{
  "rope_base": 85000.0,
  "init_std_qkv": 0.028,
  "z_loss": 1e-05
}
MLP neurons of a small language model. Each row is named by its layer, matrix (down: output weights) and neuron, and shows model dimensions 176-303. Each number is 50 + 10 x the weight over its row's rms, rounded and kept within 0 to 99. A neuron's up and down rows have the sign that makes its largest values positive.
A block is one neuron, or neurons of one layer that tend to fire together. After each block is what it responds to, as a language model described it from the Wikipedia text at the highest values.

L4.down147:50 51 62 54 65 58 60 34 44 54 38 45 43 32 67 45 51 55 51 65 29 61 46 45 55 55 30 45 61 46 51 51 45 45 53 41 46 69 50 53 44 46 31 33 37 51 37 47 46 45 46 55 34 30 61 51 46 56 55 58 57 55 54 33 44 42 61 41 33 49 52 44 40 61 32 57 56 51 49 42 51 44 53 44 41 49 57 42 52 49 38 39 43 65 51 49 55 46 46 53 59 47 44 65 48 56 42 53 41 59 54 53 62 61 43 34 43 50 58 48 39 47 48 67 40 58 67 45
L4.down169:43 57 54 30 49 41 39 64 51 52 43 41 49 47 55 38 53 38 52 55 55 53 47 37 52 53 45 43 52 62 52 44 48 59 44 45 38 39 47 49 41 47 35 46 67 30 53 54 35 43 52 70 34 50 58 51 52 36 44 39 31 66 48 54 54 40 59 53 36 39 41 49 51 46 50 48 54 44 43 51 35 45 76 42 48 35 54 46 23 54 70 62 51 58 43 69 38 40 41 62 48 36 50 62 56 35 58 47 65 58 39 50 37 54 35 66 41 36 52 62 41 58 57 68 40 42 58 47
L4.down223:71 65 50 67 53 58 62 50 43 57 71 58 47 51 68 53 69 40 66 43 55 52 38 61 53 58 52 44 51 54 48 59 39 50 57 38 45 59 53 59 47 62 66 49 67 34 46 49 55 28 43 51 61 67 49 43 49 54 42 38 63 65 50 52 62 42 48 42 54 46 54 57 58 42 40 35 54 51 38 43 43 58 55 49 45 48 58 45 64 36 61 49 26 60 65 37 55 52 46 30 72 69 55 48 34 43 62 56 58 32 43 49 51 59 46 38 50 63 54 40 35 35 53 45 52 52 47 55
L4.down496:27 57 58 53 49 50 57 47 50 51 52 41 60 48 44 41 41 54 56 56 53 48 49 52 54 52 74 49 57 39 48 55 50 44 31 63 43 52 68 67 48 46 52 51 49 71 41 57 36 37 44 43 43 43 48 47 26 45 61 31 45 44 58 63 44 41 47 47 59 26 59 40 51 35 55 52 62 61 55 55 62 39 55 57 50 52 59 48 57 39 37 49 32 45 57 53 54 45 67 21 56 46 46 43 38 56 40 54 49 46 45 45 42 53 33 48 42 65 43 65 45 63 67 52 56 47 53 47
Main verb after subject. The main verb right after a sentence's subject noun phrase in encyclopedic descriptions, mostly is, was, are or consists, as in "The assembly is" and "The webcomic consists".

L2.down2:46 63 45 54 51 40 42 37 55 40 68 61 67 48 58 27 51 42 56 68 57 50 34 42 64 59 52 52 49 50 57 40 33 50 48 55 48 45 36 41 25 35 54 58 27 49 36 32 38 47 56 51 51 52 58 40 60 23 47 29 37 55 78 39 39 50 30 52 32 50 59 47 54 45 62 51 50 48 45 65 29 62 52 62 47 50 55 57 59 39 59 46 50 37 44 41 57 60 43 42 52 52 46 71 41 45 45 52 46 45 50 57 55 53 42 46 50 47 42 61 51 50 59 65 49 55 54 47
L2.down46:53 50 41 38 33 52 47 43 50 53 36 64 55 51 45 57 49 69 48 62 36 44 61 44 62 48 51 42 51 49 65 48 46 49 54 54 64 18 68 41 50 40 57 33 57 32 46 47 46 56 51 74 66 47 56 58 46 42 45 42 32 45 46 28 39 44 60 40 36 60 35 63 54 37 36 48 53 51 38 52 54 46 47 64 46 48 49 60 47 46 70 35 41 52 35 39 59 47 51 30 32 54 35 54 48 58 65 35 54 56 61 52 36 52 59 53 55 60 48 43 50 50 54 47 55 51 59 41
L2.down459:48 46 37 41 59 44 63 61 69 40 34 62 57 51 75 43 42 58 46 69 52 57 44 42 57 58 51 49 66 64 46 35 57 50 46 61 63 45 62 45 50 55 34 48 44 46 69 46 56 41 35 52 51 72 60 38 70 52 60 55 62 68 37 48 48 59 46 62 57 42 53 59 35 73 58 43 46 44 40 48 76 44 60 43 57 32 37 52 57 56 55 51 40 37 56 59 43 60 39 52 42 45 62 61 42 33 47 41 57 78 41 52 59 35 67 55 63 59 50 46 42 47 52 36 55 60 53 69
L2.down626:40 45 59 48 61 47 46 45 39 45 66 45 48 36 55 31 79 47 50 58 54 26 47 41 61 71 53 54 50 53 53 67 34 37 63 56 58 47 29 46 46 50 37 57 51 48 52 52 60 60 46 57 72 40 70 53 66 66 51 53 45 61 67 30 52 52 43 46 39 56 43 53 57 53 62 37 58 41 63 55 00 46 45 50 57 52 66 63 45 26 50 62 46 47 57 62 52 55 66 50 54 43 47 49 50 56 46 57 49 47 62 61 60 48 49 40 54 61 34 46 47 43 63 54 21 48 59 28
Main verb after subject. Main verbs like is, has, had, have right after a sentence's subject noun or pronoun, strongest in Wikipedia opening definitions ("X (…) is a village"), also "they have a son".

L3.down26:51 56 58 40 49 37 48 36 53 48 71 41 56 43 68 36 56 46 47 60 60 44 41 40 51 35 50 41 59 46 49 56 37 52 52 34 63 45 34 58 34 42 43 61 52 62 42 48 60 58 50 50 53 66 51 24 51 42 61 33 41 42 47 65 55 52 41 37 30 39 48 46 42 51 57 63 64 54 65 59 16 35 58 45 47 51 38 52 52 51 61 48 32 51 53 44 56 46 48 52 47 60 57 55 44 50 46 59 42 60 52 47 48 49 49 32 47 43 52 57 59 62 54 45 40 68 66 41
Be-verbs after subjects. Forms of be (is, are, was, been) or a following adverb (both, also, not) just after a sentence's subject, e.g. "are both", "is also".

L4.down218:68 62 36 48 44 47 53 51 42 63 40 56 68 45 33 42 63 58 49 41 47 63 59 38 49 49 41 46 58 49 50 56 60 57 43 68 54 57 48 46 39 58 56 31 61 45 50 37 52 63 44 46 55 39 67 41 36 44 42 52 59 40 37 65 75 46 48 63 43 27 27 71 30 65 24 63 53 40 60 59 48 61 57 61 54 49 55 53 54 55 50 62 42 58 55 46 55 38 59 43 47 53 48 64 44 45 35 53 61 56 57 47 68 60 52 35 41 59 61 40 51 54 38 66 54 49 44 59
L4.down487:42 71 31 58 33 53 57 52 61 36 32 76 39 55 53 44 40 55 50 48 45 51 50 39 49 53 47 46 46 54 37 47 53 40 51 38 64 50 41 46 49 52 61 74 37 35 48 63 39 54 53 43 60 51 42 38 60 66 50 46 56 51 50 42 59 53 50 49 42 43 43 53 38 41 32 41 47 55 53 56 45 43 49 40 24 68 55 72 39 49 44 52 46 67 55 51 48 80 53 56 54 52 50 56 37 44 56 42 54 33 51 38 40 62 52 55 40 41 70 48 42 43 52 46 54 45 44 42
L4.down501:53 59 55 51 46 35 62 70 31 55 44 68 62 47 55 40 49 59 58 43 50 69 58 48 51 55 32 39 38 44 69 35 47 45 51 30 60 52 33 68 39 47 41 65 47 45 44 58 51 61 60 24 60 44 80 66 60 63 51 44 33 60 55 39 56 47 49 49 47 37 28 33 42 53 42 48 48 54 33 39 46 61 57 44 49 49 59 44 56 46 42 49 55 51 60 41 46 48 45 52 24 57 37 41 75 49 58 27 71 52 61 66 54 52 54 57 38 43 65 37 59 62 41 48 43 51 45 49
L4.down626:44 66 50 33 42 58 54 58 54 59 58 42 56 40 38 47 39 52 54 43 31 57 38 53 44 38 51 41 54 48 33 48 72 49 33 38 46 55 47 68 42 55 34 49 56 43 51 82 45 58 50 34 56 42 58 52 55 34 68 55 53 49 54 49 60 31 57 40 73 40 47 55 51 61 55 42 61 61 55 60 59 51 43 48 69 37 56 27 53 42 53 22 40 76 54 56 60 61 36 65 57 44 43 47 46 51 45 46 54 61 39 71 52 42 35 62 33 43 55 36 33 68 41 56 46 32 56 61
Date-ending tokens. Tokens that close a date or time: the table pipe after a date cell in sports schedules ("September 25 | 12:00 p.m. |") and day numbers after months ("April 28", "October 12").